{
  "num_hidden_layers": 10,
  "hidden_size": 768,
  "num_attention_heads": 12,
  "num_key_value_heads": 3,
  "head_dim": 64,
  "intermediate_size": 3072,
  "vocab_size": 16384,
  "hidden_act": "tanh_gelu",
  "norm": "layernorm",
  "norm_place": "pre",
  "norm_eps": 1e-06,
  "positions": "learned",
  "qk_norm": false,
  "attn_scale": 0.125,
  "bias": "all",
  "tie_word_embeddings": true,
  "parallel_block": false,
  "init": "orth",
  "init_std_qkv": 0.0232,
  "init_std_o": 0.0288,
  "init_std_up": 0.0332,
  "init_std_down": 0.0332,
  "optimizer": "muon_hyperball",
  "learning_rate": 0.00843,
  "lr_mult_qkv": 0.5,
  "beta1": 0.95,
  "lr_head": 0.00593,
  "max_grad_norm": 2.0,
  "warmup_steps": 200,
  "schedule": "wsd",
  "decay_fraction": 1.0,
  "decay_shape": "linear",
  "final_lr_fraction": 0.05,
  "batch_tokens": 65536,
  "max_seq_len": 1024,
  "doc_mask": true,
  "train_tokens": 596100000,
  "max_steps": 9096,
  "dataset": "wikipedia_en"
}
MLP neurons of a small language model. Each row is named by its layer, matrix (up: input weights; down: output weights) and neuron, and shows model dimensions 624-719. Each number is 500 + 40 x the weight over its row's rms, rounded and kept within 0 to 999. Numbers have three digits each.
After each neuron's rows, "fires in" lists the words (lower case) most often at its 100 highest values on Wikipedia text that the model never trained on.

L2.up800:486469458521509490517491493515463464509501451467441492513475551532500507502534493479454431489542453442513475520466491412550409512479494536454481546548549454518484585561475449460490520439531534547547540502485454506509508584518475532531509451515456477523493479465520463431520526524480499518
L2.down800:436548540501476578488485474424447480518500511466520572487464478477510505465494513482504523508532513519478475560488510474497516489541484523533543548543482505448435488532513431480480467472509560469513520514486441516439455504496564447602465502511459519514381481505544455472481474458539474490
fires in: "to", "end", "time"

L2.up779:530580498510492571526566487415507521497504461548502530474467517419510451516437546507426480485592521505501505507516565451433499576565596508460505442516455503473457510538528499502502462470507490509451500516479474472542541475501463508477519560509552576500459468520550504514471557467539535483
L2.down779:523489411504501494485499486503484492486498484444547531512456440564487461590457460501477454494528514433549501544510530499497538505467511480470518435518463544522450534548472443513542453577479445490514571516503498457538631397438477493545537454438493512429459509507563503550469505517459473486
fires in: "new", "original", "historical"

L2.up2509:455566411593464551496504495494542556538562532447531520505472501526478487527459485418464491464532489545502590511487531458447507528577459471551489489529564508476475548504495522524443444500514534505527479526480491513537550544479486497471510466546513448499522516596504582491515438474512497498
L2.down2509:535530393426523507496503528542519484527459450497434516484536510500466454486501565508490426494524570447494539478467552555461481555560453505444457531479505452510498490468455498545555516482503450528468494451468534570511490471578473470485486479579446496588516509487556546482579483493577499481
fires in: "he", "him", "his"

L2.up2018:544524556521457559595494442468487530458526519513492506505534477499484539498501447481585517513524475518521553454516572534484425542495469516506514509538537468521509559468457476554496557442538499466461492454481478513438501520485482471459534492496482459503512526582432473545489418530477536425
L2.down2018:501436530483571527533574481570488537454496502506537484519477528460457513540508586502386492496487494472522510456560537537570485556516518486541453500535539552494451506566510545431475584480436492521483480434510527530497481483490466480488466476519486556534458500564524501453509433472415460448
fires in: "these", "those", "them", "they"

L2.up2176:465574416436542598580452496479510452535484516507523497539535519515463483551526551506508509524605457461524494570507486511533575517483510470475507539491527572454514495495592504551468526532371525497515496520527488501413485499530484509529488473498535485498554417496469559507513441542455502521
L2.down2176:473468455494507468519497551529490470514488506465508431499558508531429496456449533439484498470499520477501520473465536479485480513506504468538512598428560516537453548504451548524547459424522442476435437551529486530525541450465450467487562511461521583474546470454466532502483600497528478459
fires in: "be", "m", "get", "s", "re"

L2.up976:458521439456504533553543549499439434511534465492521502514445486493489568487428542451452447526526501544544536514499509541534513607502525480482485564535480530522546512488468504534538540459570523492549533518481512460520514458524525495494471536516424511466499526514503549504543521553417516523
L2.down976:513459546457499533503421513541426480506535562450511503480522473509434510403500431476479529388489444483487514421526498508496603556594547419507520562478495481474481427571520442451448460505465464497468470461507469459493522456457448401529548508457540411509515459539469435512461471514520499524
fires in: "in", "by", "trial", "case", "murder"

L2.up540:484513476464521523533440521478450486537516473516523473466508498521459497489503533528483510465456495506470473449520504469454447529529595437458502519484545561484486562506505522472491566445450507535543536482529461499603504491476521478534531444521521562508532626530551518472423425490466497583
L2.down540:489420528481484519484528440518521506473489447451490532489511466387576499485437487454515451492516488458565555494563486522606566552447489465531530437511536542527551430550567487495470552496471489554451501533500483487477485403508432534515545480543495481526514522497542480539498519512514519496
fires in: "to", "from", "back", "over"

L2.up246:501485584514457438497484519490518501460528420473542591466495450513521479547618501488481510473593515478480539521545439532480459450459454553521512531546482488537497496512546563578521517510456477540475481456546493514488527501493448459503528530467498477509551453565428499513497450521515580577
L2.down246:452519572534493480533548503578498510494550505472480578523548459472523479511539549496542464542499532483496536400516444483580494519494458498601423503533487514483530457471473524456497479432489538542476437485488477521439479508469465515503428496450437521541473480477409472546477463417527569573
fires in: "three", "ten", "two", "des", "sixth"

L2.up208:533399457456464498566561524508508459520520574459526457526483484550532536429454517525474458495454508496534433437492522513518512527534497565506483554584480501519520348488566421448439562501446554431571516409477541510534515473418530512449475460497586509422532413493441501476485442501511526465
L2.down208:555472472523460527433462476426463561541526498552550511443486548533524519503422560505489502553553520533536534520509529519502509464486481547429551491486482538487421447494439478454530459510529490530548520536529519506551518497465531472501459542400478437499429548526515506474586524389445490492
fires in: "to", "for", "up", "until"

L2.up2411:489495502439479544499492421446517456545493500506507464510475564497466486466567527527428453532501488523646482499484533434482441434490565474424449570562510417451554547526422518523508474499472391520527538537449538484548498560550485519497513576547457484499515444569488546538511471509556492480
L2.down2411:523448505444519472512535490536494557453511442499416526541464455486499560468516482487517507546505494504388548469504485498463553518536490508551505508509488514514538489475539408530527468519467543487463541492534447532532566466485486497513530444554464518514527476507505466619539511598463502533
fires in: "that", "with", "in", "part", "on"

L2.up561:497516474546502560493488393420489423517517459580529529548527487493448505493538568503445535467547540510529509500499550510511460484528444495407507490531462515504497506498524538497453485486493456544467423476387488469553491525484467499427509459467518499473514455541469536381489440431454506430
L2.down561:503501517528521463521455458467488473469499522560537498505451570537508494484505507455506529441493523545448422510495545436536534529533427508507457512544490490447517482488448498533540472526494491545516439435444523480533516508493448505497468516436467488549548513481445482453473445510497498491
fires in: "out", "up", "away", "back", "down", "instead"

L2.up2260:491482584483535530446531468474437456491493462453501445424550430572511446476459484480494492491538433486488599477492539522446496474434485438491457483442500515467538473515532490541461488474464536501419563535512608480506505507596499477378483520430516484525554524569462473560487506502488458568
L2.down2260:498518515491448517522543526527459426478574489548514545446489517507528523493483581499583518498545477474482504465431587498460545516501482553526471593537474389414495466529554495486527497524477520527544519510452446507527532470497497492462533472442419589481463567530498546487573472542517559494
fires in: "2", "3", "2002", "three"

L2.up2079:526444462457557526441519557517421560469454536511505513420515523585518462500500498501550590530490505464444478478434455513453573514544540491476466498525525457584444491524482514530498510434531488502461478522559460478507439473478446532473582469437490574528568542589514537490410440462529521413
L2.down2079:473494586515533480518448480564428555547571488487500497526483511493467533540510483518491577469500521471456530454448457471496491524535384465493471530501479448480479526522531539409546489550445471519563437497551511548550466483505539439483479493445513564548507526473448507496465489509583509513
fires in: "up", "down", "between"

L2.up1590:435509506468471456499491463477443520411469437461494588522469476440481455494420436520456460605622431493501480535502575467487487534542483528508474432424527484485521571554501463503493497413415525448443517454481495401517466524538470559510529503532553513486526499470452482472490509513531462495
L2.down1590:519491445532485464515450468419537473453485517483536501530513443467476508545489542551489464515501446444491505573517552440461462462479473510510468462532448597503480540491445493502493407515509530497561465443496488452479561455426449505613461465519532580486501497532535537501430511558558449569
fires in: "new", "central", "northern", "pronouns", "eastern"

L2.up2009:494440555576553520482481507569524482525542481476463444427503427510503543535493516499460505523534435475462460436482498555544496506533576509494492526554514439541457527435423504527484541474526521458446486542527498504536568491495460538451462536488498508564525555546506512534530507486481478531
L2.down2009:431603568475536499469469507481549517472550522487505468463466486535492560534528520512554527538530438416447552476557505546480524466548583564504413513461533538462484524518596489507496525509511540457499504486481497496456424418531488486490510567459542548461483479596582437444560431540489527457
fires in: "after"

L2.up2661:496446471458532501486483481566497496462521535445475509541419439487507511444500537552569538570429491439447446490467523536470472579474533524535498608520559615540419470544463468483503502484531516511541530445479492499497474471559489538591578529483491584472481553487480492440500504505460523438
L2.down2661:551466544474507522526460498527407439503482513499566497474525492493495449458539514499507523544504488534505493467444529564441530470487474473507492510485548484444552506533532489503475466481438456468500519492541530507525481511445475472560579535491538446488476492492525453503572526577452527416
fires in: "by", "for", "at"

L2.up1716:536513481500436537530496548531483555451474390550460510527517562501520527485551446533446519505527516462451495522533508507523571507459443481497505461514508534463497487531507592540534551460574528517560492510486517511500485465477492474536520513394565525528501565536524515504549471522463543481
L2.down1716:479518564499524442528441495628477475494507556458511445482488541526494557458541520517453512534560556490511475442552529537420487495582429502547523474478480431445452563481475530611478510590477490512478509430539452550516536481507580527513534490563556538523502519580503439519469485487480435536
fires in: "it", "they", "ttx", "there"

L2.up681:453533504466476493504533531440509470462518546493417524440476451523533573472551529539438530528516513467466524547550453457509482528575528468507475520531512500540468574505549528598491504476576473473494453521523554464449518495515553526449537519584518481604455389500455634481561509474505546546
L2.down681:489524470486508533476467543430504465428497464502428503449495463471554518555468442519474439557494481417489463523543448509504476584492540447458515484491466501439489562475449496552561433465467541522496485515510488537467499479528481530523441507494472474527563459438482516513515477477531481601
fires in: "he", "who", "have", "she", "son"

L2.up1404:506508425521519550491512493455504568439455446406473499589542455510476484491531578535455485500491526473569452539448446466509507439496484427506522467536553516555560469493515494507511508564383445575514554479485526462531460517516453441508489550522532516472508535510532518518508528477421481447
L2.down1404:503442435586519548547517397475499551509515492487514491492533464455483516494496546524438583469483510518530487496531485522505492419441525496517602519553476561484423450493499529491471500396510519503582519462507491427442481494521496506434499473415459559527505534480505514581471439445549426433
fires in: "cm", "s", "million", "mg", "mm", "m"

L2.up603:487455566484519491557494500557565475543465511492546488450425480555500509476526473521522455471519441514551478469486495418455447537511454555489496502489462450473580414489570432525511435463487492467528521488453421543431520501382548533483509507469483512463523524525474461523515479468490438517
L2.down603:464502472458565498479402512448484519503555506493496439451465447453477533524507472533488508478558511487644464440526459516537559540464512472509482525524571515469505533499510483462466550480546499521496511517502449504447451416503413427472479476455419515481542530489545521523529541560464521578
fires in: "s", "since", "that", "same", "its"

L2.up67:433517551529483495390498541512495500498473470502533497543436530467500444467505489487490491500559473475415570528471547475471386600502581479509543456481485512519526603485522554526468510547542542504493551475473431521511542483560522497523491493503547420462546488539483422487468564616559484557
L2.down67:443448477569468526542499522526497423536443448486531406478500490532518485539522543494511509530539499543438451414533532507587533444477538515540522442439545525480450468528482498509470485491461500510503523540532613438510462504486515486607527496477542536426514518536501510509512503423544434485
fires in: "s", "the", "beijing"

L2.up18:445453479472530604563511560513537546561577467502484468476460446503545517501524556498442544488399454522465561498544469481447416487423501498442471462552520523461494472479493552415582487532556519460518510502469484476542481479449557507499504493480519529550489468500494482501589559484483537484
L2.down18:462545429503431549532522498468531446456546538501566550520572465510498472491482520439534485520494465510541506509495434494377442465506506571536480474495498482503482461520450581507481505491502530489498518510532418463481530574519520464413507502574499509502480500449542471539501466495512578494
fires in: "for", "to", "that", "located", "built"

L2.up2113:504482619415461482527517572465456471555484524562515535444510534460532453505500446460449492563504508522521503547565486417556479530520528521408449415608507469507516520460459481489481511560517558449428542559540537565506411463538447546534551458519511461489519533465489471464469556486467494502
L2.down2113:539517412399492474525487432536529510420507471466490545447612502505593478558509543500480525570457480490492621576492496452529442517494530460535500487490493519467445392545519465452503466528464469458479498528488485446469456483519521522495505506507456548474470366476470562489436558460494542531
fires in: "by", "for", "member", "over"

L2.up2585:507407505488499443478487496494495550508487525526551513454600539488528444495521494551477507475612510555483564473492440431507477536421491554528541471496427576545516535513532522464545512527552467540466459516446514495523522484479541554541493526486437522454434525472450514502569564505521468510
L2.down2585:516427484506479551564441540476507481538464524530514411463517460400433459505498470508510475514459428468525535522520550594498468529492465456574524414454520521545503481517533565540491457535486522500478494464458589521509512507465519503491474462540499493464504546553561457499529514551422461525
fires in: "to"

L2.up426:546476469488571475516549481508519470465530477495549504474555452449533545411523529532461445523509522564524500537490568451530479516531473458557520467481466510497448396504574435486474502447416530475493476520470447486512518476506478482549448449490499441495477465526468525448485483466499483522
L2.down426:581573497503487454579470487536522488525549520532494485497456487463467533492530533522525502501486537568487541532451498485506537500518474565558482469524457507531503490491537452498540468589454573497458485492522431482466560482489484412529538462500455497401511472528479595499469563471556442522
fires in: "of", "became", "later", "create", "part"

L2.up2749:453555482568438466528477482509480539549510467489532526514472411507519574545465426505462468567445520481582477533523538591480457463509575544481473526403491492516537468481485470521533489551458561528509476561435467445485504497523501546525490509507526504467509483484539466514513510529444484509
L2.down2749:451540565556516461518470502513485526509513571495456556503570520501528560569517430479466466483446530495542493502478498540503478454527537515416490505501492474472496468470498505563500493463470529439544526453514418522587509537499460493510472554550494414507581499556505518495474496520436442519
fires in: "4", "l"

L2.up974:398491466500509488562451537526499478498522540474486526447582453564408495403535532512552474518448446437489534519526531518464491521532578502483497449490421452521457506560571579538528481453486425539536484496589545523504541452490547438504503486474510547519530514436530617485595437429478520530
L2.down974:527504480505480462463466519554521442511497565519489489445479467459470514537484446458451515553526453542400466572474444501484526499451482433467489546501487493474493518516537483489521440416524481551498484502479428557529481494542506476515501498526510432537513523524461513461537610412510463600
fires in: "being", "get", "those", "going"

L2.up1620:514576497499483453461453511541438496515500547542474480527433496440425483480514559553477462461538534497525520472512510577534490487455508510515532555543475517546462476525552477512504503571521393469486474513518529523463471513473531499501473468559549459558484502447515568521491468414429535630
L2.down1620:583548536486518455540583494472442436459479501460471502533513479473513421537478502534491520503511588472550482548424516430496511459492459568504550513488468491520466465570574512539480465483513574487515519572473508560514562594516560500541505497468528404474450546518382501509481584460520459544
fires in: "for", "like"

L2.up300:439514474496476457516479548559494486520500454547524483475530496470509554446509501525564485565546460562504495546424519514475493479539466532490447488506431511506565511593547458510531519437478560498555508548418491441558470539491477497488548439496479540471511494481460432523549555546439537523
L2.down300:497454507545529559563495471496533463542529475490606501481510491535468480449545480501560560544507444578475508483424420516518570456555426544540429493488445470473515549552494483503505461534474509469541457488548462513453520477513479464468512491542477528557458500451502501581550589533442526464
fires in: "by", "to"

L2.up802:565519438492463512488444504460540432478470510528463434457572551517559508506501507470549510487540487495532517458450437512441470488510440525453538525552499475465454472544532522551534505495481496427554488509536487461474480469455608524416538494491460539593508574559492482504475476492524545550
L2.down802:593473478559453559560488580427524484463529515486559419495529529504528410512443555435507580472543468593390547480486480553550492529517518485474503404533526463498476570397506520489463541479484503404452474500489490409510523486427516511506540531461454441561421499463529551450533552482530516473
fires in: "was", "been", "be", "place", "occurred", "with"

L2.up2985:489544459512512552513540484451526420544558528470542477499505431501589498543602511540470477503490464510524536487537564498506477543558525545557540568566471499488574462538477523496495481525464437569461498516491474444508508577480548497479477524509518482546580513498426551517484555502492474469
L2.down2985:464505497520476462460465389517504484497477503556522465513460484516418579515542514491510561599505520524430514469473497512525559496523518544489520466567544515471502529522468494439538485508493529506521571502563431510465505396511531486491542462443509544472442497487468502576507505496601467513
fires in: "in", "season", "years", "same", "time"

L2.up2254:447458480477477491534564507473480470457379456531517524509474476583446471471482594468464445441462516473468537409428533517501489455519504462488521512454454451456454507462487471515476492562501538494439463470493559498490485499556517427467474586501500517481513494496467486507554488482507472493
L2.down2254:502425540548448540526475518497488506552565493450461561515449458497499483513496543477499416550546529529508467484483479542536447521512564505550509481459506494472478553463455524469467559560517452506573509501553510599435452469524465513476461504587501453488457470509466486417441460501516477502
fires in: "american", "states", "before", "s"

L2.up2628:394603527499475527524469476521548498498478561527541535449457488558481523475532585523478513511479542499480502607498544531522433513610461514492512482518542456476585478563525529481521502472418475528474467493441518555574447395436521481446549494509456484476572508512588472505424485494565511555
L2.down2628:528458551522481560503376559493536521511469503567518532479419522560521502563522467531559481439503478458481581491529542527469552586515497469486498415547479475556473535539506509487473575506502555485541496532537509514493474451475492508448555474523471483504475438430455514497502485445452524518
fires in: "he", "under", "she", "against", "over"

L2.up2705:529547477513532485514492496467547413509447500484481493486508468519530535471487490497421507439533537466497468547494565498509444444542487493531513530550478448484516512535485471485538444480501401500393517518546486439440533481531489490503559495601451469531491447498581538479475403503417458516
L2.down2705:489553482544528458466504510506507488519493516515488554501474597536521537495472563461448516492475502493494492529502499475480475472498477533460539473467513501518524539537486493431526450511535458514459564574538476477461524479518464510505532557562489521505452519577531439518499453521542520499
fires in: "in", "it", "him", "into", "them"

L2.up455:543486569503562585498558477445530525496532546480427575581492490541512443436524543492519530551525497410497612460472454463524474442497506501526460460530470519495498500528508541487539568544501482497482457552602533505524522523525566454475512477453584564461542525464457595474539499468541441546
L2.down455:481555518557499506563462492505553493464476511458490515557525507464513440500418510498544513481552452474497535464530490475431416525441448480489521580532529480517537456442572537464459431523488548501522498549500538526507497448489522513454566520514520516501497533486508555490586500496537514490
fires in: "by", "as", "against", "al", "follow"

L2.up2429:513508567504535551539551544547579533491507508538545564435491441479473453465464506552504520536460556435490484477506445538553470529450479626600523485543532517496498526535452463477564512444513499446461473563505527519497464496499534481457547538459488513530495489483503470463526446517490517468
L2.down2429:399494530495422462521491552471424483448605493475463584503532464544526530568448535426509463509487484540487515494448470477542508505545456507439540509444495543481563478478437549490528573523527488532588566525514528504436558470623501492489526439498398466556445535510483452479481536519523457487
fires in: "more", "two", "three", "200", "up"

L2.up1250:488454519543500521515570536552422524461458460503511489455510507521533502478486508487506421561547477501515553495571538525501521483503424498517548487418516505497445544420560461537462534512482513459455415494555465559493500511493492505588450501454498500522488465470532570491461448528520485472
L2.down1250:473569506558508511525417566511484446449566434439612493462517511563449538550544554488524505572408495557525529466510496537509499511551517530487459478486490446452560486476547553458439533587550528416496465483520503498553423456503480498473490487538456533462502516516621509524458546568508444594
fires in: "and", "as", "so", "found"

L2.up2506:513544501448492501499408534578463545394539493518495470528509439538550527549414513414459519488519452433522477507473521566508521492538507459476588500492450568525543535520506419467501491474449465475474541522537499554489556495514471531519538483510490502502528478481582464405476543525507479543
L2.down2506:503445473517488498509509523458533446564504527492548502504507531542489438532476490511520440508463522468473515522495527478527539487498539507533555443541575487448511512474467565549508492538484497526501474514537546551473490490429502412535504540473499487443485490474491529512525493521421492417
fires in: "that", "the", "des", "such", "most"

L2.up285:463522458465558463546533597485505480495461515502526529488474516482476493527561533423505552436512410475492476543492494558465541509473506475486491428492444498456453519460434461527520472563484473466473496487560505468517481519511490436387565521577442556517469479479478537470479471510452563584
L2.down285:526493446520478537437485427463560481450441501522511515501454518577488466483421520524532514483529521502496503512508505492500511454539538494427515482514439480544561508528572458506512521464537485543464477470443522455558517444502518588557477529442596518467454517538520529486581492471543466532
fires in: "was"

L2.up126:445560479494459518490488470576461552528510556499480498552463455523498442534617498507440491533496606386583506550483516514499519482507503485458458544488517395512498521438567473491432532469507474506494534463509561492504474561548526498455485466503389434517539461514533457444531428503448405486
L2.down126:469465481514544550461555523545516469532569485480528513567544538467538508563433492505532523473529456409468528586521495455514463556498468477443495548472494518541455486519493531515462538467477467462519504560488506488500530509518507493561514523520547478474557468545539535480441556519555501472
fires in: "it", "he", "adrs", "itself", "they"

L2.up2096:434541496443500532543505494487437548517463517499462496513493514492537592499528509553470575521565494483519505506522504487529521465465510422444438444505475508526558532567433471558508573463523541556474462520432444554480476495496509455499525467484513515571453445518455532492527490555473577528
L2.down2096:522531533521552503519526485499529541437478496399449530480539532484486452502510506426533501480488497496501555523531487494526467474500428527515483549489477470479574481545534552515517452478394537472468441508529491465459564520496558559461464525520557530479521479468511466482423496456541536426
fires in: "who", "but", "to", "as"

L2.up406:490471509504473482479607536530496522503506494472520527504526470464515475552457541513536518456499447528563468500495506489476491442464539571579414520525552501478545549473438455526529522496451514452457526487499499506479488547490537496478559507514493580519497501462531541467471571521506546552
L2.down406:487486518551533522536470588463474490441456428498554487382451418542455511464534474512517443490494419463519451471529566504496504539499466538481568540539520437509440456529560531550498438467500564513529492527532541511502512452461583506501563533382541520432424455494514444437485546534510509484
fires in: "known", "who", "top", "as"

L2.up223:547452540523507504449502460472545497474442568474493485436437507525464531413514499481532456453538513532517500570489530533437507526520534511477524519564481516550517482458506514479479494475450431457542501444483474508430559487525532416480540512457513408442549473506511529440453446490474568498
L2.down223:459484584455520500507512399570523556531543494509461481441420547556437536450511517542562539535480466514522525464520515525532553493537490484524462449502456534485440558510524434465458543490474484446559523447500449468499465552511549461487445506528465481511494518495441541456440541488537586460
fires in: "to", "with", "and", "in"

L2.up3066:445514521530541406547488473543496516479525447502529465582468507461477525499458548513537524495542446512536498514498505527507457476485486509500487496540490473530442447449557516512483478536456483471469507441355519494559514507449521478496444516495524541476503483494491481536509525568514526459
L2.down3066:482492525512500479487517542536593463524535431487536477441480477521520459481542506500436547541469428486571443518467545498573547484491489431543566490440516473515471498483518531515487502460597508478503502505506479484493532515488520423542450542549459479483479545538486476492545469544502568534
fires in: "an", "that"

L2.up2042:487520538522551401432540488534487503537552485445511511448532529452509497443509493487449491451490436587463504504518507501572488502513526443463532499531469561444537419469523459521546491528453568468553461490527441495544518487419529490557484499515509469489457490501562492532448543489459565512
L2.down2042:557531611483495531571428451491518440453452490438443514493522567446513451485455553534498425584492480435475400568484485520502502494533427471458542460470500458485494469516521420485492474464473540573477520436592610518518559502467526451509566424539487555499403602554539459545419514533499496536
fires in: "to"

L2.up1697:435527469517482555517437527521487460515510530534487402519509502482554505459524434486549552487507445446561547474489474450505483524419577464516505463567443471521519496515499508422457539616511511464476483426475441513469580499574516516545529476467509564498529528506550452478493496499478494551
L2.down1697:429493534456506497397482518512507437492513544599481490522534512526548472560488502504469534457485422489499511417510502486426482508494473501489529540534476445513504513495512455504450491531555552497536509465529477502500571493479506503485472513454555512525429469480460570579512557500460466480
fires in: "in", "as", "by", "with"

L2.up2921:509487539435470459493583496483469444408498478416517456481479552486489526483510511519559500467516493456551498503489463517516402500477442530441497495472485480462470529476480450482569460463513519422541498477531450447467568525551513554501498532490550493410505574509460483498543535534499558476
L2.down2921:462491441462528540424426537523505528556508448446461445474503538535484544483526534487557506552525502486436550476502530477550504465453501506447547546456511544524570521458444597499496575494503555461526516495526504534509473536517551462574469448553473456544497513491530464392439480517521443573
fires in: "as", "democratic"

L2.up1723:438438518572458411573462554550533532546505540558472477420508542509479479524526452482531527397458462542504536495457507441500500514549465466474548513483519512427466470501505528485559509473415576506516578508494459461457502537494535535585496508465502485539562493472555490509487570550549490497
L2.down1723:526442507489491495408487536597546488443551509592492536447487520575457490468511442506466452447457482511467537485477474401511553545479527520481525518440486529452473539547542469485445541507499493501452498561461524453506572499476568496549472530497476576470529530535545538478514453516500464535
fires in: "of", "time", "for", "number"

L2.up1038:500508458506577489483462522438545411493441477531494471443419473513525487475489523530565516432511463498519403457410383504469512442429516518494567501471449525527509517484457471519443450461577499447486488532447467485598476521465522543499495613504531472484519532508475452454473547543441511516
L2.down1038:556495486526549477514541456459468536498495511538447495470461511529527533517514480460530525472494434517478500452501473465418523540453426561492509512496531456519450575517491544412507512585480526496552599445490570533584472548512514529576518509462460519515506444590549484449469527498599477434
fires in: "before", "until", "after", "when", "previously"